Weights of a small GPT-style language model, trained from scratch on English Wikipedia: LayerNorm before each block.
MLP neurons of a small language model. Each row is named by its layer, matrix (up: input weights; down: output weights) and neuron, and shows model dimensions 0-191. Each number is 128 + 32 x the weight over its row's rms, rounded and kept within 0 to 255. Numbers have three digits each.
After each neuron's rows, "fires on" lists the tokens most often at its 100 highest values on Wikipedia text that the model never trained on.

L4.up40:087197147146057107119111132043087130201066153156137138110162101143117123111164086182176175131114132121086119134104134169072135136129090120111113092127134127113147096121111098114105185130209128109189152131101111148084152127098174133099134170096144112165147131139129091067144130096124146077122126116105114121051151137159093119185133103094133122149184130141158114112086126174118163134127152110165171078148148111153147118134129229071086113136105131161149168118129163128089098159124121108089144118113157184139181096052096085154109194174144140118114128145131082152154166202070124115
L4.down40:145191070208075094133123150093139082130085130132125085139171126126147197122071134076123117142097126072113161140150176135101123156139125173140142144124130151084157213113126109119111160117144106134171150058158202138142212147125086140157123127149174142165138075107120119182094174169123182083053060154148149078172105156157150073132131085106124133115135118160074130096116106179155119136130137157124152160170095160111150155163113111071133114120148155112098118111123155101152100127122133094050109139119121097083152096133117100167065154182142127152098071100138119157114115069144105146
fires on: " \"", "–", " –", "born", "\"", " or"

L7.up335:144105130091155093151116078158108141125078124096109147130139123157151133159104174114080144097072111119205127089104090122135143107085087155140126140131153126122107133071144165113110146161124162124135137157150096097116110055110104185171133107142148158116101135155161140153173092127097134151108069097072151089163156117132081179072036145175185151136189203167104108101110145106131205106128126183180104097116147101090125094146142172123124111074167139184173127118109068133192134175112128150122094124146157108148209093104149145097155087108138106115141123083101100156160050134152166161
L7.down335:168152114139151025125114171140118129108114113095159075050151128123158105133152158087130120123185102082138162083176139105112182182115117202054062134133142133120060128089076184146113158131149128090139085093141171098145124057147133116188057089105103113090157124183134156130102075163154170128159162140158138122096128144183123156104104107182139126162142130108133146085164130076136171083116151168096163123129129085090127073174115122080084177150131084130135191119128124137135097121100120174141122070115149124154128170154171081148150127141131139168113124145088112106177144143107157151
fires on: " co"

L3.up329:123123096137169129114107135163159097131146203153164065117088080162130173116155075106118149114079092043115104170091116163161102121173101138148138172140185092087193083176171125214126177132115099134068181139184154124155144132108172138086172085109145116113169125147119100143197133095126130121130102089082130166087080160160071064094142048145145113137140141117121153181129128188161071099128128162094142103138072108100130094124157074091101133122124129178110152151132148102148097083127097174144096179125172131124109125115131164112135138112146141158155145105139068144164137165116163126
L3.down329:181150162174089132113059110133107127115175171083139171121160157120105105132120129144084089143125088129133061124113119126133102113113153157117068128119067084115120079131165149154131128111118069105122129128118114106164121175142135134148098097121212112127180057135182158114156151130087103102156192094149153103126137128118121185150150136155159127177170094094100061114106069152119111127126198094113157193100103147098177197156131112146104115096114132154098111115132119073161174070053061112091145128122186135104137118149181107115101203129143178134157157106162143150120104109077166188
fires on: "on", "and", " Park", "ur", "od", "ar"

L3.up160:090117124150161182158074088084163163181157097129150130128132103183127098135125100123172092076121072128132086153120147163162140155154147093154173174110156125160150194125131109128132152162077127133138154127102155084176139067124152077130191019089148110178129135150114124091120056153083151129133095126131135163082160095133127117075195117106139140114095181099125065136144108168148117094091120099123085150107131167133139071078119166179130133083101145151102106139099097136187172108121112160132109089151141148092071114087137038116126115154137181114177151141089113170131152117073121164
L3.down160:156179123118117105091163082142117134161108143118121092073133090099162118144160163158086046154108168152137147150214149148132198056133096117091140090121117155136100107088207130123120154096168141128173146102167091111141114077177082112137044124108123099124173082143157178146082130109174187123148178091061053119121144131187074148130108112115125152093179110135145163113140111089161129117147052156164085141113180125113114160140121094160115182145167154105085118110145155092130123095095131103111122167103134098126103115183188111152143127108110154139088158173154111119128184138138126087
fires on: "or", "al", "d", "ard", "n"

L3.up184:138128127116119147132135131144116131137099134103090145095178108133105109115176080088100111174062091110080089155126134143139135185142098133149165146096117117167042144150119132154094075142124145165112134126137094055103144105133183164088186124130145101136175131140093136088127111053152146112141143137083155091137194061145162171162211103109129151110110171132180116081178115100082134117077179139125151127118164148089173113197146159106143142149153123103136147099147052105077131132136123134063112112156160152124140134112101069107155176161070124110101072187124198166169127193131132170
L3.down184:106137120042164133147059154137098136125096091125151183128208111153148109115165067140083128189129091138157160135087140115129119171177049139139168061121145099193128064160133092104106122157076152150122065127184111111054175103151133183091103084115138136118168168135081119131140146111182129112111062183160095167157135132092109159139105106112110109175054120089207107142176172123133138125072089116129156108131159139132164123145105151127127147211153062132160142130185129107111153135124132129129128124182126106100113133142141083096132137175091119104139145136108170119150096137142125121
fires on: "et", "d", "n", "tro", " 19"

L4.up273:107130105130162111094163140181156102118091145118119105153134112151140108139069115176093168117078084115160167138151204072087120119084169155121125147153075171128106071157152147101173142131099130161136128159108119151124165121116198138124093105164120071123172167203121155121113130135085133049085157124124170120186163163184177097121195152131082082139092074074124087121156148171122175127127136131085141175130154134093084112110163148123125150106086130110157063078096111148121080079124120117166122109103145147141166088125165144152163175134198163153147060116088068116125070137149131108
L4.down273:090100129125128137151165153120135156134152120137137043159052121131140157150171201134124144145156142096122101144105134090170086060085116105114095191078103136146151052136128135108128114143115130049086136113101142107124164132131185154083121108125119150116139139113117116107168158174151112137199141040137145151156146114179199081150104173099159098152149179159139139140162097090104150108142110138101152114146152060099134155125129159117147109105122080110116142158167079149140075115069127191113083132067089134159180143133121192139151157158112033151153115098116144183116159134124062145
fires on: "il", "f", "cc", "al", "ad", "s"

L3.up493:077123059125105122139112153097111183143139131054140121111185129159092137194159122167156096104110140164129116156109126148109074145069098219101156153080155104179048156087110072169102107129117185132107124066138081106110124165169133108194137110150177127139076133066154095104196110088146137148130116179115185087135152121109078201155135138119179127131110082153166212108146135124093128128123109082139149099087176146149138130135098146159105105109134080082114142134141122135131126141134188071135115078097143143133167085162141137118157161110140132078103132140174131108131127126120062100
L3.down493:169127119133124114159057149141115118107053047137117154146169136093106153144172114159142102197155119178110148100164087087140118155150108094067135079078186101132113122105158159126087115107117131169122118132115095082162110141101169109091117091086146120083145083165143119167127142101157142163131151133111141087131129153181128108154172118150100109137109118079156155122109190142179079094088077075153126132164152148100106125134072141154146089136214130117124137176077110103076157129128134138149099151130148169157113248138188142156077150126043111084157172123143072140117141102126164145
fires on: "la", "T", "i", "a", "at", "con"

L4.up326:067128150147142147086133180148105186109123177126123121160103120131115133139105130070183085078159056115062140152049137107113094149081100089093149148116172177115174142097154124087154098120060122173102129153152148108083123076163066077145143154166114115147112064125106144071121155095121143122168152110116119147150150108127077107051133169174138147125114117101179082136177144143093184100108109101144122207096136099160129115100165161152171153100184183115095106118139152114113099091151136109120106085140104123113113140136118149165058121191125163065178140126139138092142133103194133097
L4.down326:078134167053115132159098094102153163138174127190149080151152111123107138088150114120122148106117076113178104140129097145119070109151120155116134099067113112154130147122148150126152075131079125149101078093207151092154093077201123071137177086184189090149123085152127106095106143163178102095161103141104070154165154149166116115119130154121147166088121167113146080127128145178079090122149164140129217176149145043141071139070161095127148123098150178111151088151177126101137147089127133141123132131142156146098127131118110169114094106144131136039195139123145138155116191117134134124
fires on: "t", "ed", "b", "00", "cle", "d"

L4.up624:161178102133122195157134140069131182130167142137140116163142165143161155132116152153176129098147045115041129171128150119165155141156175104142060094148107090120167105089152151121080170125125104091144133141109152060108110140141083120116116110117080119138119135134126175133108154169136174186095139152110138100092126157149207130193113125108147114089153109154127089132150057194132137115120112093191116142108146129080168046042081178109158077103110115130173113131114119138098179093090121103130155140125117138136110155073178107106183124083115089131101050156122135170090144136104141139
L4.down624:189125149150139131109109165109095121110099114118149128074108060114092113155152185105137132107129178036138083060123138166153190116073165150145115158190104053129119094105131140178123089150091134138193120041072138158160140089130093108119085129172118126141148126091128179129131129129155087161073152109124110101165137136098130120119137113163138091110149144170150131076137108099153189098091127116112114128109184087115092160152077137090197147127124207196116130108108176158104139191125119107117158151142098116078073103132087119138146149091149160152102105158176096126154175163161170159
fires on: " B", "ul", "d", "n", "in"

L3.up348:112170113106082072122131138122142122146051100121116132152150135066166127144102139190137134161124113176120161130097145095126155122126142133141105132092119160127151148167082181157173108160124085173104132201128080051136092097124159154117122167108158155135115102146107176139211151112121124077121149123121132121114155100114149174091173115129126176136097180151136133080183155131101134128179111149134103138177110138104113074089112114123141164075127195123136136067141094137115101126122091075102088061147157144077126089157130182091143158123207122122129163101031091157146039198121101133
L3.down348:144130109119098087082119167118087136133124127203097144079075126080115160100132138172155156119131176165148216064132108120060112128119109111159088120088099136128117150099141095115158147117137139131148118165108084119145124137151181115119127117170141126161162185136141054122075206131137070122149157114125206151159079088167138085158124088138129062170135122154109152097115052127134123119195172153184106144110150112117109070110081171131187128177151101115162132119098094191079121181101130141156162105184158147148148099151146085147045114102155107126147106084092116159130108154133110126
fires on: " trans", "s", " ca", "ci", " Trans", "il"

L4.up33:101116138136043125173072179132116072077144138144094102084131122096069088159089153125121141158106130181135191127114126169075138121108043148104116125124113120132153122122120183127146070158127179141121069173133104151099116213169117128094095153157144125089118179099172077140141117138118084135157097169154141106186085157133129173113108147152118075170068131129113140095106128143113109172180115154132076074110130098163134179183148114150168146176139098088083171108128151160127120169114143098133114167177182118102122113111140078169156083152124109220141132095105146179139128117186123135
L4.down33:106111080166065145096143145156141140148129103174083123148091147097098122164132088199156128112174136186099100136106107125140159117133095096159138151141092131128116100150131126195230130105115179166091159084095165165104096136114148195136118120127100082119116101186124116111127149114150204197178166173178050085108050099147135140102112138076142138121119132118110081128138145150109156109127145051087089140144150154129118180133118162123115115120185153153115096054123105127079157184158109096129164116134155130082113154128164118122048108117125139170093170112095087155095148191127147128
fires on: "ed", " of", ".", "ab"

L4.up579:150085136131113228093098158188101163163103155159150148133141186108132097148082128175145140082161141118113163195098119152107133148146059130149156146155128157148142096123158128223108122075079139158122133137105154144119098132132078193112150102097152144153131129205148117177097174132169148092160106155124100079130122129161093124155089110129082127137109131062205067218120125097158131126053153116128133114163126163183106134138090165131133143107145126122137145118169140132142140142157062120112149137093095160152109092128104137101082069122137059133039128122089126100126146086150144092
L4.down579:109121115050106152174118097122137111105109152121096093068173150134144134108156066162139156140136173138129151108100072164104068160156146155083152138119110125145134119092127165117055171168064129096145146136133136116181145108147140150106149173139152120129143080099130155116092213121180164136104156112153109148130070134151155188070103111097134132156076107147112119092131154125084105100110147134146158095100080143080105148069133088109191130079123181071140132170159175144091156113126182105225121153114167142125159150169080118052143114161209112189145123129103105115136117132153092084
fires on: "ed", "l", " made", " make", "ing", "b"

L4.up661:063103154111143100076119177113132099078151112137155139172162110060139122148158130166200105175092158096090145149150160103149144168107122130117110087098114094112127195144163095163154137099142096052175142167136134142140146148125128093055132131163141074119171125091130178152138067112148093148104172093145085093176107161070135155101106167131113120107123096134188118182159102173120171101128095165136109103111113109140102167090190083155076211126121096111091163176099098136171138046123130129092131160167140096089142130127166129122102147161146078111117099070152174112177136096095114090
L4.down661:131165101198137076079129165088118119091130172093134120082123141074170135148176105150134090128132150143085138141128110160200218161172127132132142138192126152087116162151105030159100133120110148111142126143157177158107105141177085147100092094115068074125121112120084129126113108174095090101119197098162153131098116125111125161102176136123161134098123084097158136102088138145091132161097095126149143114158145152244151135101126117202073121114171106088064138149148096123115152083138132158090108086134116117158107136189119111118195174152105092129108158092123144112112065137094143147
fires on: " pro", "ro", " Pro", "mo"

L4.up690:147097148101083109124088089122116180076080174170088149098175127177105143112141114122114114139028165175118120140197114117131160127139230114127155106079079131141170141129130143126100182132127127126107126145121172139153118173105145105144131100166183148128089160083120074141133108122156139162124120139122144091084114226149131125154170095138119104114097090097117089173140103169148140201119185145089158155188180125069115148106111093101104096163157100048110126146177146116122162141201114149086093140123117165138096116129102146136141136131155129160149098125098112128184188093062118080
L4.down690:088082075122119116155130129153151183096136158060105128056097155109117101165107121171180134139084112134138130167077201090113117119140124148101066111188142108125139142064093161147169149152133151159161135137139157161166144091063091137148159069127189112139125170173126165133096177084122147159106148147057132182151105118130115150152117117131105153139080162102147131175057149117075158163141088188135064123126113103117122140171112084128147137026148172120091117181117173149113111102140162143169141167104110087143140115175105079120128133091179067102085145155124097157117128109098107161
fires on: "la", "k", "ach", "est", "ous", "za"

L7.up111:094145162179157063084137138073148159147118137112111140139147156113057117169157167129116121171121135074170090163112146090076163183167148125154127102128162144161157080141176130125114054083151119144172091124109121117109118131050126131119127117131094132140117160144115149130122152091136114195097112112174093126156158168149122074093174166117132159091092072114185101096114139140116129149156121100123153106085139170124160096110145063158122141072094130103124153137167067125098166125124152141139149122087132080083131085097109104163056140184174158062121125140179044196084088134140137200
L7.down111:116104095179189177113120050131135087123139111155129112110137168220161138162103156118117106087194092149134161103113108127130117148169129140118087119140052198081186161112128152133128103111097164105151130193153119136141132148157226110120100169135126075142158191110121072101141094141136133068083177165104047125062126120184121129097129105134146154126147110132098143090144091144174166102181100135138146155145095180118100119104118131126165126125083181118073099109148104127095141104145131094136084122098163201153147066167104155124088164103105099183172130103129100104112148134099121110
fires on: " and", "an", "il", "n", "en", "ine"

L3.up231:110180131154146137142092086057142105163132166078114133139132162114136123138098124099057133109147121102141139212084110130139149122144133072077194121086144162112123097108088115086131104113080199104165139130103105091172129139137128120110155165204042148205143080146125123137086105185138127159200133099172154132109134158173139179141089137133104119104137163119176146103170153071107094131119118099154131174181171103128066129136120133096115144149144103135125090151079075152131112145172117147099104126088115088113090133060191153165185099158129132143163100135207141107161117121113070113
L3.down231:117106145218146135098105162129123079111133132153144148100101087161076075120139164157167087185122113107139091138146124065156069130088192141110123197182115137148148112173121189157074116164162131104187116086105140105125135107167095183128049091117163136136205122076113107149141103081122162149046130127114084118149130138136185070089132109168140158067130135102162158130137111124137119157183159074102179109138159052172160089120121093129143095099133104144133130128170134150091145182145134135106169137123124155154151130125106106132064103116117102107104153148087090150079160127155165179
fires on: "et", "e", "t", "w", "ite", "pt"

L4.up505:140158116125208096119109079120047137138154105091141076118076122131129118149110150160140147110186129129150140167145162101112127086130102131098111152057151143162091127133115142154132117123129120135137153128082103037124106146143111113106169109140122101139115123150147157195135133147096159154130089123124123035127096086159179104168134212147099157152104110150093079107092132117131115162127122101132111088114113077106158127132129088131157124120193129093181101191113142197173213068089162109166139135089123061136149209069143089159116111095134140114076206163107127115120166141176151137
L4.down505:137130191115150078149091132095123160089089098128150175117089111076109159123145129152154087115072161139161158090109147156157088192094161153141108183083152139150166174094167117094135175080102084155130099092089101058124120181121173117131167150144172133162126136134161124134152166141130073144093205087103155162135084150107146146114117094144094143109071180168112109158082107157072178118141164122091135183200129107195149167059114110132169120116095114163163113119144146109093127133149146093095088070101123120099144102166107139131165064124202106092081131134134160098127110081123172129
fires on: "u", " a", "ed", "g", "id", "a"

L7.up653:087137088129138165100083108116199077082133186090156080151096096111112133152103087119113136125112068144124119136088135234108075172093138143128141131146131186076167147114098101168086150165157118152061140123134110091145152162091111091145116152135152105102116109101172121141129122154105105119121161129172077018161134132195201158108121149081139155147104153126089109127079087163111091131151143123104159142165122129149114164136131121132173113153093118095141126120167164207173113063117138079079097131163128165117136135128128111168123147119064173140144168147132186091151126204110130170
L7.down653:123165172203093183098098127138152123132180185109111135142145138079108105161149115106104123162100120172064090110123142122168142112103152100065131119147144180143135127093157098108103091127087169111124161121130136120130095101142089170126069067211186127127104165177166176088102164114134147166101201155116099164180116111190113165160074105095096158114151103130144125166083075133096098099045113147114144097104163110083114172125156109150131161160129080101085111113163153102184128131167144174116139097135169087099144156088118181127157102157198136112135099102088098104113158114119071086
fires on: ":", "/", "on", ".", "ed", "and"

L7.up381:153142111093134098175091094103098070091106117063121177179155137200061116111167119077075110098203126067156145079136119129128171130113107087121069099146114141144101131136150130195134166107151178121161104157144123150140139145145119160100128069080170143104135169091131145123107071171122109197174171134136090101123119166057102154066129135167151151109116165133190173144112078163134126130109093143074130136119155146115087162128163124122151125150106128125072133147165105123106167072160165131097103170161117196117088152129116115091127167079150153154082166075141152139161151085181157162
L7.down381:113114112162102131099110124103122124143112119095161110089102121100102142135123114098087133085139155108091110148140111085121111080163079128116129136111122182122120166110122170091132075102083145122135137131179125175162137089120150164098127097132164174118104148109105180115143144097123063121113143113135174126065131110130228104125046148074110158071120138143167175174137157160204165114141116102156065135170107115221154147155130053093132133096149100117147151166139142143114120087122200116161139083099182177156117190096093155177107172074079138136169126153151167076051156156134158134
fires on: "ly", " to", "ally"

L4.up707:093143124064124167129136118148151170127116189123130183200130118122134133069169168169135113157157101104112086151155138091107096087122097158105175073151119097115131137114114132176144127132162103111131140165140175148128101136072157180101155164122093076188112122136122099156079148112124049114101169098187069125141108160133178185099118077164158116189144097169162106100160098126091115111070125104148111108117126130124082085131098117121122063120163142103166090166145173200145209136113149179154146128161161175100150124118121098093096130115145144135162213141073150077063145112153095118
L4.down707:121123157204092149100136099136069099098136167113081118081072110138059163119102184116138110131100141179107071165134175152142075120165131153161110133101158111098176131076184139128159125119134104097192100167150119127140157096154061167157079197121129132110114163117127172116111109109166118074151137148142123168054110147099147122158141141168145097051146099141092106134208159150101143145169056173093116119129113149128126126103112096114050111117121113153145152155113143171080120150144087081114162129081171147141105165089042126183173181129136064139132122138135140113167105118140127148
fires on: "ed", "able", "ant", "d", "\""

L3.up446:052121131110132123118078167066168143112097155104112103126079183148166103172069084104093094076084112106123122181116143110137149150138131101112136168105117157128180120112146090115108141122120140091120108108101102140091142162141148132075068114148197168121126110118144130192168125126197158124168173083117080114167153134135104126205112082136157175113129177208151098186129100173150117146166102175084128208154115158108062133119124115076128193146110097093087117175136139127116182141074068131117099140154164127092121150057125112121141105108119132152067150117104087124139099091098165111
L3.down446:202181124217089148096118102125101155123133107158148109133100192145119185119132161200162162120123120171147105094084133097158134139138088146124100097091030126151098081088126128105196120151135160126117153117175133094099137143104131131132132097060107120146141133078142088142102128112120172153141145161093097154110150104088133137072173188115158128131114135122086129113117181147118123122097177087157136199100127114156162135158161132154061094131137139141123124057119129136163117089078140111119133129099108057190121134153122180134103224162128092110159082126163113173059117119134069173
fires on: "s", "im", "os", "ed", "am", "ad"

L4.up175:120165145084088104090154187156183085150138120170157132097071097070109155148104092144132200179100132132128108134124130165155131198143126139160115120124132124120127131151107145106098090134151183178070133139131134126100085123081124091176139130084119182118122090159066100143139163065136121226136174167134100111156138170162114181128126083164128174095092138185117115101156127127118163069095115095139117078139157141129118111092167111103147134120183185121162188070156103047094107095103123130163144104128169144184154076121145118149087061134099184089089144167113144119146130101144172102
L4.down175:129148104149123100129137116071087070138132141112129141111137127141100171136117114170087123052154086129179167116071145165127111130118155111159182156121159156065137047102165143109190121128075081050123125133117171143139109161154137084125146116146127192138141197121119102103115126155164135145133181073117095090100131154162200102132151092111093129089151127130159177096156183112138095177098095123164122136098080186130142071116105128145134132120194114094142118066100049151158075122092115192161123124138107157128103106106165091126103180161142079146164087177172150146073120181129140101
fires on: " and", "pp", "am"

L3.up247:090142124206131200118120156125167062087102147120145101130076160149160174160156185115132092109114085138171138134118189162153129135106166147065097097182092100140084213102138075159103174145079143158068101154087110127055125146107122121121119086082100160188131115177118066147100093095146095119100053132117089145146142102106176126098175122131135150138116132161098116105144161143115133102166179134084174157135130102143099100103071143054104057154120157085174087148165128130147128090145094102142115118134113158119164133096178137132098116203164147104149155151126089141110128105142116122
L3.down247:117121116110106077169133125106107199130104141156114082135179085122127186059106081170156172095123131090135100130130074134053073157147089126163126123064137104103122147182160154103127111151165125097115164142121162130138084066129182128143117145157203119056151178154142174100116133169125157112177149144152192116093121126137117135147106101158104111119092126102131158142090148117164092184068096170175094161181128181130135100085149129167115152118139095101143159117086102119160104154139169163108126146122084047148111079192112062108145110127127101188142104140107189133148116153146146059
fires on: "ce", "ed", "st", "ity", " and"

L3.up317:082067113133144148120067130192112145162100169122141072095087121114119149118111108160150165090074092179142140143130077146106153142116138193141177112115161160094121142087130110056172176154101175126127120090207162090148107088157102072096153114125147106145177165127078130085134124139167163127165140139158113114123148124151165125094097154095128146162142078125070146067161110132132146159129079102150089107081093135120164158149113087161148147185085149127086156146060150168156105141188132115137139093177090139164176119133146144092095085126143120060132094030186115141133152122180147157
L3.down317:144067134145123062125064164147107161110121099100137107137075139084134147147168143134171082098116126113145126134124137120204140158112154155135138089205095146108057097139132114059096118141161137149142111112127115087116109131113140107102088107169181168078168118148137061142095084121114120113152137140130130176126187156171159166096108125154126086135100173130136131061214122121203178046070087137140137142136085098086147092143139097168163112173146150089169161126070125148161143169146170098118099110132135156153197106165134121093146133131194089099123089133147101113180160087092111165
fires on: " co", "ce", "cent", "ct"

L7.up301:100134181203104100129172123139130061181084180090116127143192158158142119102083135161116143148121138083177054098136163114156127141179108123167154107111143094145155111159112118120134111173167141196124080136147076178084120100126083136116144111095135077163120091154077185111136116090147096166141078175152142107134095142093103161116110159117129087096150133149172160153118158140158165171075134135139121168123114119108132121125100040172060117124130120056132061135088163111090125152112110088166152128176129160064150111108112089114132166114059118082056160111092146146117139109085174133
L7.down301:198115122222122106126130138125129140128157140142090139148061103110073118202087157075169103136122150071128184116171112138130083131128121163082113142175140062114069180106159110120102128134174103061160215155166105154130070062122099183129139089125067134150123211129079124098119137099160151165192138109192112121138121120127126094148090109117144134144161078188118167110069148172110143087149145108103089133128122130123139072138134121147111096149129113113134095176139132139159089115137108115128165195151156081111118114149062102109153092169139105125142137095100153096171096094156136131
fires on: "al", "n", "ent", "in", "cent", "ly"

L7.up297:128099150145061061181096158144139090158091159133107132099086189112129090136102187142093075083083030130147168158142094098176164125135107177132096165054126131154148087104111111160088167104174118143177068163158124108092148112163134104102126140151195128144119156147131104143096120066147135129095084086111119103131109142111154160119107087135134113123143152110144124174144185177153101163166090118139125115119085078136151108160098170094133122106088149133132119136145067194119106148116169117119103118216130182132121111178142118206143099168099116146157096068161143161145138085153085099
L7.down297:154115141098093092077110143111153124105064128116142139091106192033165089141104112064131133136109125102130122128090154125128159119103143159066141152094114185121114148132123111103128143119142110141178135159082135115158120119124165068147173068109124125132132135064156164121099129078154145149110116065091148147125121150167102084101171100172091076130120133091168133058142129124171199166188060118180146110113133156099149145189124181114145141151169147165135082105184112140128098141190107168147144134143154093163161121143183115161141104110160120091185141061079097146196062122149176109
fires on: "ce", " to", "ship", " co", " Country", " re"

L4.up324:121081157089134109076124118169164063094137091123093126159116088107076186160144140119094141200162125141138199141104162088143145128148110092122180102166073084084151107107133136174104110122168105113150110159164106123144107102097135144120124142152143072109155142148185060139142098142079134121183124151077072118114178115093128084186138133124069166093131146168115155114183136120143121088065131161163154158141083143163099087166164152113121147103160152175139158135130137091157109134130139116084127089113152183152109157113102129159049140175178172088124145141125132087200185112136139034
L4.down324:138095071165106127078148129129098158131103094096110137156078090178082137143104084130121180101115148005081145081141153105120182148148145139159111115119084080105142134156142127105091102089152131140118123111123101177187151146159186077075154123163169078091136105123124135124126127173136136126151116155147121145154206082171098138182142168094159150146162176131130112110129143113106135110106109057105120107145165176162152100160116123164197127097097130150133156137103133091166161145157161061061109175055152140133167106110123159127085116148177095145111128130177154061132138103197089100
fires on: " Ne", "ne", " February", " January"

L3.up712:057171097137147142116132163094181122100064164069144125103110131147150154136131171110115105100126098172118189155099185141112164059102157150106153150178125092198108082200155105053149120161097154128120110090064076136137133138096169127157100135110153147174104137147129149081159146113151178176172116089112121096189139191098147127174140161133083068155105124147141066135149059231165127101096071121118116140127139112113145122137151110108082131119155149130130052088102109118123080135117087091076152154107119118154187144139174087135168122157120127153152116131144104122146117148118123087
L3.down712:108088142149118149099117108072143114149124121172075156098104143179139103154115143065113100126117121151078177141113127174110151134154159154095050149111093157117147066092174112144121099170084121116152054136164163089137124138086175164119145128144081153094102146129185127114132167136161052152026077083104152159080135174202120157112147193130117140101149132143131176089109135082142105097132159099136165157119137084153149093115137100097126092130068131117100155162172143118116125204108128113157154167120099174120101148047092151119163126096139118119140166193148113205130107155167126154
fires on: "et", "d", "re", "t", "m", "ir"

L4.up380:142080114169163095111133147110165187084169108147119068142090108126102128146135160152145142092152108117121144179141140103130140161164097163169125146121162160133139108164157078105121166065120128065122088144150133144118117131134133106164133125139177180084146117143085109150182169106122079119143121106182106045104121168126133148116138100137150108157092145180176130145202130177174145102132138121101154112170037099115126125144102082105087169126140103123197165105169112166059074103057067117072131131156146079102124155083105107110160164183104164191081138097131135112061147116075165125
L4.down380:156122140162093110126066076172050059126105120106120147095134181137191133098155080082140095131130112168135108107107125128192155167126155110163121219143090106133144113132175140168155137129189115094141180095141152135154205111079161132140088193130124105140109106099124126100123110114078135104132172143138148146183076090073145128112155146121076139164189096089091108129075120174086124112138102094168155141096127160141111173124149104123174101090061130144068148085112135155201144126150156098103120130100100204169107113171106153111110149103091162137114103099213106123125126132145149094
fires on: "ed", "on", "ar", "po", "ad", " ="

L7.up371:090133163190124172120104122082108087112179131108094164137128138177173138121097160122142120142114050127116103156068162111094168155133073127121155138101164103192078146152051082094110112068107170166137140098163133175125099142153129137106181157144189149155102149167115123145140125086125112095180143144129076071134126106141158173128140128114103089134140106084112093151142127171151138156125113117137139097102065135092108153047114121172081061083160075129190117146132159170085211118152108104149140187136143076098076126161118105062150127099112092108150119111110163199084101136143134113
L7.down371:123178107222093141144087137118072106079159186115136141094114120134157174181122162079163116112147117103132082093133088113147070129135102144128159108156091138084184141117150095127110132153145162203079159167118125111144168062099124186123136103105112112113140139129119192134103120147091087104128153178178116083063101179149141146188096113173096100130146118168129142123129101082150181115124139131157083137116113124099127103164127043110047146111131133149087147171121104147111150201158125106110144133150115125089051129162104106097229142131119102157177166109115164118116133080097158126
fires on: "ed", "ant", "ent", "ar", "in", " such"

L7.up34:123052160152088051094093178136125169136119105123172185175162089087128155152126186097134148093131062116097215144181102090176126097167128163162123151127156107161129084129083088178192084111127102154086169110146110110179117136158132095154165145093128102146089093136170147155104147106096095149075142146151108154156156136087098166158121137119124115148099134107167174163111165188111126118151139086108112100066072138121123147132159078146156186084122114092170084140134137122057172103107079103142111109122165117094201120135125165097142131136091098142075184150161125142094164123124129166
L7.down34:171083138083161079100108085164130177102174098104188180120149125068124125097090166096113114115122096115089187108086124145155074139157119125156167126084115062165107156108151104095146159116176137143123112172075095126132122063117112145131084071128108119184142132144180156198109172128127087137144136217127154141129104152138148112173194145102121132124136140153102146107072154124060127144128128120131136145120122154159084141164119143162088160139111124175143180146135078103137152152196132099074137065131144118105186162127141132080115150088060160117062117040131143174144159114091152105
fires on: "u", "equ", "a", "i", "vol", "ol"

L4.up546:173161122140093141092114089088108133139074068103134101113134128149118158088104141176146143094147150092098064126133146141101130076096110129166101094089151149117171154152148171115183205184096109138097154086094115121129118094145085146118129167130154138144093143091103126149142153176081144124144130119096164098153153132125148177178124110102167098135110155102133103124138178086119118206089145070181165124151140144173139127148116193081146123112082131067147156101104075178109072177152192113100114080142133166115111140134114121075186193143092219118154106142100113208153172146092085111
L4.down546:170127120172078143127115085104143124169136051111151079117139122134157144161119125159172079113123096108129132118149119120067145095095123154171140119096140150080174131180148148125157143121119118154120137075098106090125121155129133168144146093142188094114096067088168079121164138121127108096166087107171129120185126113169088126171097070084072109138168132145157105123085155124151060091101103155135146120149128147178103137120080110090188149117143229132162149096117095098180175130145195132108121187086133142073090122150142060128086116125132139162196183190086165126146139182088147084
fires on: " \"", "\"", "ver", "ard"